{
  "num_hidden_layers": 8,
  "hidden_size": 768,
  "num_attention_heads": 12,
  "num_key_value_heads": 3,
  "head_dim": 64,
  "intermediate_size": 3072,
  "vocab_size": 8192,
  "hidden_act": "tanh_gelu",
  "norm": "layernorm",
  "norm_place": "pre",
  "norm_eps": 1e-05,
  "positions": "rope",
  "rope_theta": 10000.0,
  "rope_fraction": 1.0,
  "qk_norm": true,
  "attn_scale": 0.125,
  "bias": "none",
  "tie_word_embeddings": false,
  "parallel_block": false,
  "extras": ["capped logits"],
  "init": "normal",
  "init_std_qkv": 0.0496,
  "init_std_o": 0.0,
  "init_std_up": 0.0496,
  "init_std_down": 0.0,
  "optimizer": "adamw",
  "learning_rate": 0.00101,
  "beta1": 0.9,
  "beta2": 0.98,
  "weight_decay": 0.25,
  "lr_head": 0.00672,
  "warmup_steps": 331,
  "schedule": "wsd",
  "decay_fraction": 0.928,
  "decay_shape": "sqrt",
  "final_lr_fraction": 0.0,
  "batch_tokens": 262144,
  "max_seq_len": 2048,
  "doc_mask": true,
  "train_tokens": 900600000,
  "max_steps": 3436,
  "dataset": "wikipedia_en"
}
MLP neurons of a small language model. Each row is named by its layer, matrix (down: output weights) and neuron, and shows model dimensions 112-239. Each number is 50 + 15 x the weight over its row's rms, rounded and kept within 0 to 99.
A block is one neuron, or neurons of one layer that tend to fire together. After each block is what it responds to, as a language model described it from the Wikipedia text at the highest values.

L3.down737:42 52 73 44 65 42 48 40 62 65 27 47 54 19 70 46 29 58 15 39 44 38 78 59 34 38 49 58 64 35 66 52 60 38 51 68 28 41 34 69 68 54 50 34 47 53 58 52 50 55 31 32 45 50 67 56 56 46 61 59 46 46 58 45 82 42 67 53 29 78 63 75 58 73 49 65 56 47 45 40 54 71 38 54 61 29 47 38 53 49 71 16 32 59 48 17 54 55 57 50 31 63 40 83 56 49 78 56 61 46 47 45 57 66 49 55 23 76 60 61 26 33 57 52 40 30 59 54
L3.down2232:35 41 32 31 92 47 53 42 59 51 48 53 52 39 63 51 39 66 41 60 45 53 53 39 47 33 50 61 40 62 45 32 44 24 31 15 62 46 53 48 80 41 55 20 43 37 40 54 60 44 45 62 30 62 66 38 63 62 56 35 69 60 49 56 62 42 76 54 38 39 40 46 31 72 42 50 43 62 20 47 51 75 66 27 58 50 26 65 23 52 47 87 46 21 61 59 49 65 24 50 45 71 41 45 35 30 22 50 43 54 72 55 42 52 37 46 29 45 57 47 42 27 38 40 38 63 35 40
L3.down2324:62 64 65 62 63 34 45 71 89 69 41 73 41 36 42 63 54 37 42 65 40 60 45 57 65 46 58 68 48 68 69 56 50 34 56 45 22 35 12 63 60 74 43 52 66 50 65 39 68 51 36 33 55 46 70 52 73 44 51 38 51 43 21 40 90 52 48 45 29 03 51 58 44 44 54 43 57 68 52 39 47 51 72 00 54 44 56 74 31 66 49 36 49 37 30 54 46 50 60 59 23 37 25 55 39 54 58 20 89 40 58 45 67 47 68 52 74 66 59 70 41 25 15 44 47 41 49 34
L3.down2335:63 56 43 47 39 26 40 50 46 77 27 57 32 60 55 61 61 33 29 42 82 49 48 40 30 42 65 28 22 29 42 42 40 45 55 58 50 51 40 64 85 26 43 43 42 44 60 49 41 21 42 35 31 66 39 60 56 44 21 31 43 54 57 37 57 41 61 33 55 41 44 78 31 69 54 43 47 54 41 35 36 51 39 56 50 40 58 50 50 37 79 39 40 69 59 58 71 38 53 64 48 53 56 63 70 52 42 75 50 43 63 65 63 25 05 45 33 62 39 69 44 50 46 78 43 38 65 21
Responds to: Speech and opinion verbs. Reporting verbs and the clause-opening word after them, such as stated, argues, commented, opined that, mostly in reviews and political text.

L4.down232:55 24 42 50 27 29 63 52 39 67 72 53 52 67 40 47 54 92 21 07 30 52 53 74 39 37 56 26 52 44 50 41 30 54 58 46 51 27 51 44 74 53 58 43 42 42 58 34 50 20 64 48 60 35 74 53 41 55 33 50 42 20 54 47 44 40 69 28 50 53 57 72 40 50 47 65 82 69 79 23 54 65 38 17 45 31 64 46 47 79 36 31 61 53 81 89 47 28 37 62 35 59 60 49 56 54 48 54 55 46 59 71 60 62 31 48 71 47 56 26 29 44 61 27 51 53 13 46
L4.down526:49 23 39 03 46 46 40 42 37 60 71 70 46 23 16 46 36 48 12 55 77 69 74 49 32 66 42 27 64 48 57 71 50 58 62 53 36 66 97 29 29 64 59 72 52 61 85 40 30 69 68 36 72 64 62 59 44 50 36 51 58 32 19 42 37 27 45 69 44 46 84 37 45 42 84 54 70 40 44 32 37 56 50 57 50 47 24 30 39 38 54 47 43 74 45 42 53 36 64 88 68 30 41 19 35 41 38 57 46 89 43 52 41 58 26 63 78 73 50 46 64 22 43 52 54 42 39 46
L4.down529:46 57 54 54 67 21 64 44 49 36 95 69 63 58 52 54 38 42 39 55 68 45 59 39 50 40 54 66 50 54 37 75 12 34 60 53 64 39 19 86 41 35 53 39 59 68 45 48 59 48 64 49 44 40 41 61 40 33 38 40 60 56 75 67 58 39 61 39 55 31 40 75 02 60 59 64 72 25 40 33 42 64 52 56 31 44 45 59 56 54 62 62 52 35 41 55 71 61 45 41 39 50 42 70 36 48 50 42 59 45 58 58 37 46 44 71 49 43 78 44 31 78 43 65 55 43 53 24
L4.down665:64 60 33 37 50 42 30 44 51 37 44 57 42 38 64 50 28 28 36 56 38 47 60 18 57 47 22 37 56 30 63 36 55 52 34 59 69 52 55 60 57 47 51 51 55 48 81 54 59 43 55 59 49 16 56 59 47 44 18 32 46 41 46 50 44 70 44 76 72 67 46 81 55 32 41 41 23 54 55 25 58 79 31 50 46 52 57 36 54 60 56 33 37 56 45 61 36 70 71 61 33 52 47 50 25 46 64 61 78 52 66 61 42 56 30 39 48 43 56 22 55 34 46 76 46 30 39 63
L4.down727:48 62 41 39 36 59 28 34 21 43 76 86 39 68 23 59 45 23 51 58 62 51 81 36 54 69 49 60 85 16 51 48 65 31 48 52 54 32 65 57 68 57 74 38 40 52 56 46 49 45 47 31 16 29 42 30 37 45 87 45 51 49 41 56 42 57 36 57 38 51 24 25 67 55 39 54 44 32 36 40 65 40 41 49 60 42 61 57 38 71 68 60 36 30 29 62 60 72 52 22 20 47 49 49 54 34 39 68 69 58 56 59 58 35 43 49 49 45 67 54 38 52 54 51 68 65 70 51
L4.down748:53 46 47 11 59 51 41 47 38 72 54 70 40 53 57 41 73 62 80 52 74 52 74 73 56 54 26 57 60 79 36 37 11 62 65 56 51 45 50 60 48 33 58 49 51 65 58 51 42 71 44 47 44 70 64 57 49 30 65 42 93 69 46 22 66 33 65 47 33 26 53 35 15 22 25 58 76 51 56 34 49 49 64 46 61 84 44 59 26 58 72 58 48 48 54 52 49 44 38 44 54 54 15 35 24 43 25 57 62 52 37 37 43 69 40 33 61 27 56 52 29 50 69 57 48 44 59 53
L4.down894:50 41 53 51 42 88 25 46 55 46 49 34 34 73 42 47 45 61 39 55 68 52 70 37 58 46 22 27 42 58 65 73 47 31 49 57 49 53 35 26 28 23 57 67 58 52 57 73 33 52 30 55 44 10 95 58 52 32 58 46 54 47 55 51 47 26 61 45 50 36 47 24 73 57 27 39 42 61 44 51 70 44 61 62 50 62 12 40 10 42 41 63 31 27 49 41 52 25 41 47 48 58 58 54 64 38 77 68 67 61 55 41 79 30 62 49 59 35 60 62 59 65 62 72 54 59 34 61
L4.down1136:63 42 56 50 44 59 31 46 46 69 49 56 37 23 55 42 44 56 58 41 57 61 52 53 70 62 64 41 26 59 48 74 40 57 45 54 78 38 42 56 31 47 46 51 81 34 75 49 41 70 41 61 51 51 71 43 58 36 52 59 60 71 27 58 61 50 78 50 38 15 48 60 49 53 30 29 47 80 66 41 46 39 67 62 58 39 69 54 56 48 51 29 44 67 60 47 44 39 62 32 90 66 52 67 52 70 59 39 51 32 47 36 31 64 35 76 63 50 56 49 51 70 79 72 66 32 18 53
L4.down1710:28 42 68 45 99 62 18 72 49 64 51 64 52 45 30 30 32 70 35 49 53 53 48 34 40 76 60 41 57 59 67 54 77 51 46 59 40 36 43 64 63 39 84 78 05 28 74 59 41 51 62 52 47 68 26 76 64 35 50 28 19 77 32 39 48 32 77 43 52 29 44 44 66 80 55 42 46 37 54 55 61 56 45 69 04 37 61 37 21 64 33 30 63 37 43 29 52 21 64 46 45 48 49 43 35 52 57 50 63 65 54 84 63 38 36 61 58 19 24 15 27 76 78 61 43 54 47 27
L4.down2049:29 71 46 54 97 56 49 40 64 64 36 53 64 38 36 51 48 53 46 36 36 55 69 29 25 54 59 63 71 81 35 22 38 43 53 18 36 58 36 44 63 40 41 52 49 37 70 49 72 68 44 27 46 45 73 60 34 30 57 54 42 35 75 47 63 40 51 33 74 61 46 34 51 44 62 77 57 33 48 25 73 56 55 61 61 55 10 61 55 50 44 44 44 31 35 30 52 75 49 33 57 64 45 62 23 50 78 35 45 56 59 54 50 61 68 62 45 24 62 60 70 43 42 39 39 35 83 13
L4.down2137:41 58 45 40 68 49 71 58 40 51 48 25 38 47 67 69 43 47 40 99 31 57 74 31 38 47 48 67 28 67 42 61 80 48 47 76 39 47 49 51 64 53 61 54 50 58 43 56 47 43 30 32 58 52 42 62 41 58 60 36 42 42 74 72 45 32 66 25 50 45 11 31 41 62 25 73 78 60 67 51 52 77 35 65 39 57 68 72 39 61 53 51 44 45 51 64 68 43 39 51 27 29 52 62 42 57 59 24 62 54 47 68 30 53 73 10 42 51 46 47 32 60 48 56 60 32 42 49
L4.down2337:54 79 48 66 73 36 67 48 66 75 71 51 51 53 51 62 24 53 59 54 51 53 47 32 32 50 54 71 39 63 30 45 45 49 46 46 51 78 47 80 73 55 53 51 43 43 39 49 52 57 42 54 45 21 60 59 54 32 54 12 68 32 40 60 49 26 52 38 42 55 56 51 43 40 55 86 51 49 73 51 49 45 41 20 56 30 49 51 89 42 65 54 31 65 56 37 35 41 33 68 62 59 46 65 46 47 69 38 59 34 30 35 46 58 31 48 56 43 70 56 60 60 54 85 42 35 72 23
L4.down2621:76 58 45 53 69 47 63 33 52 51 50 42 58 41 57 47 44 50 51 35 65 22 66 39 57 53 37 53 24 77 39 46 31 67 22 43 36 55 64 52 50 47 51 33 67 59 51 49 38 52 66 53 54 68 60 56 59 26 51 51 44 36 84 56 56 33 41 21 65 51 70 30 53 37 37 46 83 66 66 50 38 49 32 31 57 51 54 22 39 64 52 50 50 63 38 24 38 32 20 36 67 55 23 51 35 62 46 87 47 34 45 51 81 30 56 62 47 57 27 42 61 27 52 45 49 33 49 50
L4.down2825:59 42 46 45 63 63 51 63 46 61 39 17 48 53 51 58 50 32 63 86 78 66 56 53 56 57 62 42 63 76 48 49 52 43 60 43 61 59 32 50 52 48 62 52 84 53 32 43 37 56 67 42 46 48 48 68 45 65 36 39 36 61 46 13 88 37 43 46 64 59 30 37 56 57 61 66 42 67 68 54 02 53 59 49 39 66 42 37 18 48 75 45 97 22 52 41 34 71 39 55 38 49 31 42 26 58 41 44 23 35 52 84 64 60 53 37 58 68 79 79 26 40 46 49 70 29 46 32
L4.down2852:58 74 81 65 43 65 54 35 58 60 32 63 40 28 35 50 45 69 61 32 63 46 73 28 47 24 49 56 38 45 47 46 60 46 33 45 67 50 24 31 30 23 30 46 80 37 66 61 43 84 47 24 68 46 86 60 64 36 47 36 44 00 62 33 39 48 31 53 61 17 50 87 55 51 52 73 71 40 80 67 49 43 43 30 63 58 61 60 74 61 73 64 26 37 57 34 67 69 49 57 28 40 70 65 34 59 29 60 42 31 55 50 43 64 67 74 65 49 45 22 58 31 43 54 46 37 57 65
L4.down2984:49 46 61 42 42 53 49 56 63 52 68 46 65 52 57 42 62 51 07 46 47 48 64 38 37 26 51 45 23 68 54 45 67 68 36 60 46 43 45 44 54 37 49 42 48 44 63 32 44 47 63 39 67 40 34 31 35 28 58 63 50 43 85 76 66 60 57 88 49 42 29 81 53 64 77 10 49 74 59 55 42 41 44 42 34 44 65 64 56 49 64 43 56 68 84 57 38 15 49 51 30 56 40 18 53 49 34 59 67 33 32 62 91 23 58 13 56 52 37 45 51 33 21 39 41 22 37 55
Responds to: Main verb after subject. The main finite verb right after a sentence's subject, mostly reporting verbs before that or a quote, such as stated, notes, announced, wrote, purchased.

L3.down970:53 55 40 48 57 43 47 56 46 48 16 37 61 27 55 76 60 27 34 27 39 16 23 25 55 60 42 45 31 48 41 58 32 56 46 59 50 57 75 59 55 27 30 34 64 54 71 55 63 45 37 45 62 64 36 61 22 31 37 59 65 69 56 63 49 58 66 35 47 58 52 75 40 69 50 29 62 63 55 67 25 51 28 77 13 40 82 65 95 51 62 34 48 24 67 44 43 75 68 45 42 45 45 52 32 59 48 56 58 60 58 29 39 35 50 36 41 56 61 49 44 39 43 63 62 53 18 64
L3.down1031:36 82 26 53 76 67 28 65 38 62 49 65 58 66 45 32 56 89 48 48 37 53 59 50 48 48 42 37 55 58 75 47 29 66 44 55 72 42 77 47 60 51 51 60 66 60 42 42 73 42 62 56 65 58 41 96 61 30 66 49 50 52 69 51 34 60 40 36 34 71 25 60 49 46 48 68 42 76 78 91 46 37 45 37 57 61 53 32 77 45 42 49 61 33 66 51 65 55 35 26 25 37 84 66 26 40 36 44 50 63 27 33 63 73 40 31 29 76 63 51 26 57 64 33 56 39 38 39
L3.down1122:78 58 29 48 31 52 30 64 46 19 36 64 43 42 56 68 47 79 51 56 29 46 57 57 41 66 83 35 27 42 69 48 62 08 61 82 77 21 50 57 47 45 67 70 25 23 40 36 52 29 74 88 65 42 40 87 64 55 48 95 33 45 59 61 48 49 43 61 51 61 51 59 40 69 63 50 47 52 41 87 54 26 53 56 50 43 47 45 45 00 60 57 20 65 66 49 62 48 49 42 57 57 55 53 61 54 44 63 50 63 32 66 41 45 37 50 43 61 31 41 44 57 39 48 61 42 19 59
L3.down2298:51 60 43 22 28 63 27 71 58 38 17 68 56 60 56 56 56 40 42 44 54 51 47 56 56 45 77 29 19 45 52 48 36 52 57 42 21 79 57 62 40 28 42 53 42 30 57 64 55 61 58 60 43 33 36 64 57 74 45 72 58 66 52 53 40 62 59 50 46 46 33 56 47 72 44 40 44 51 58 54 79 68 45 39 48 36 70 34 46 32 64 19 45 74 71 43 62 14 72 54 69 48 42 61 48 29 22 56 55 53 47 56 60 48 54 87 54 62 63 36 48 67 29 45 15 45 20 81
Responds to: Words inside titles. Word tokens partway through quoted or listed titles of songs, albums, books and films, such as Like, Time, See.

L2.down1248:31 31 26 45 58 19 56 49 57 55 59 60 58 36 44 73 51 58 76 45 59 59 43 43 66 43 80 51 60 76 61 49 41 43 53 24 63 51 24 45 45 53 32 29 54 81 53 33 56 66 56 11 34 56 48 38 58 55 47 29 40 27 68 68 52 43 54 51 59 35 53 48 37 42 40 77 52 31 54 48 40 71 75 71 51 23 30 49 52 47 11 21 58 31 43 56 68 41 40 46 61 78 33 54 20 52 25 23 78 54 44 44 37 47 48 55 47 62 73 40 49 73 40 59 31 20 31 22
Responds to: Verb after named subject. The first token after a named subject (person, critic, group, organization), often a speech verb or possessive: said, stated, wrote, had, 's.

L2.down317:63 59 65 39 52 59 48 69 50 26 23 44 63 55 39 55 54 73 47 90 49 29 35 44 64 55 47 41 48 60 53 55 61 53 51 67 35 42 62 43 66 59 59 56 24 58 36 63 66 75 83 55 63 57 54 51 54 54 57 76 49 58 39 71 57 50 09 70 77 49 52 40 69 77 56 13 49 39 24 55 56 56 71 13 59 28 16 54 53 33 91 40 56 38 72 32 86 28 39 67 68 43 39 40 49 89 64 26 69 40 52 53 32 55 48 56 73 34 35 49 40 59 54 40 55 44 59 25
Responds to: Connectors inside proper names. Linking tokens mid-name: hyphens/dashes (Jumbo–Visma, Bourbon-Parma), possessive apostrophes after names, of/the in titles (Sketches of Spain), inner name pieces.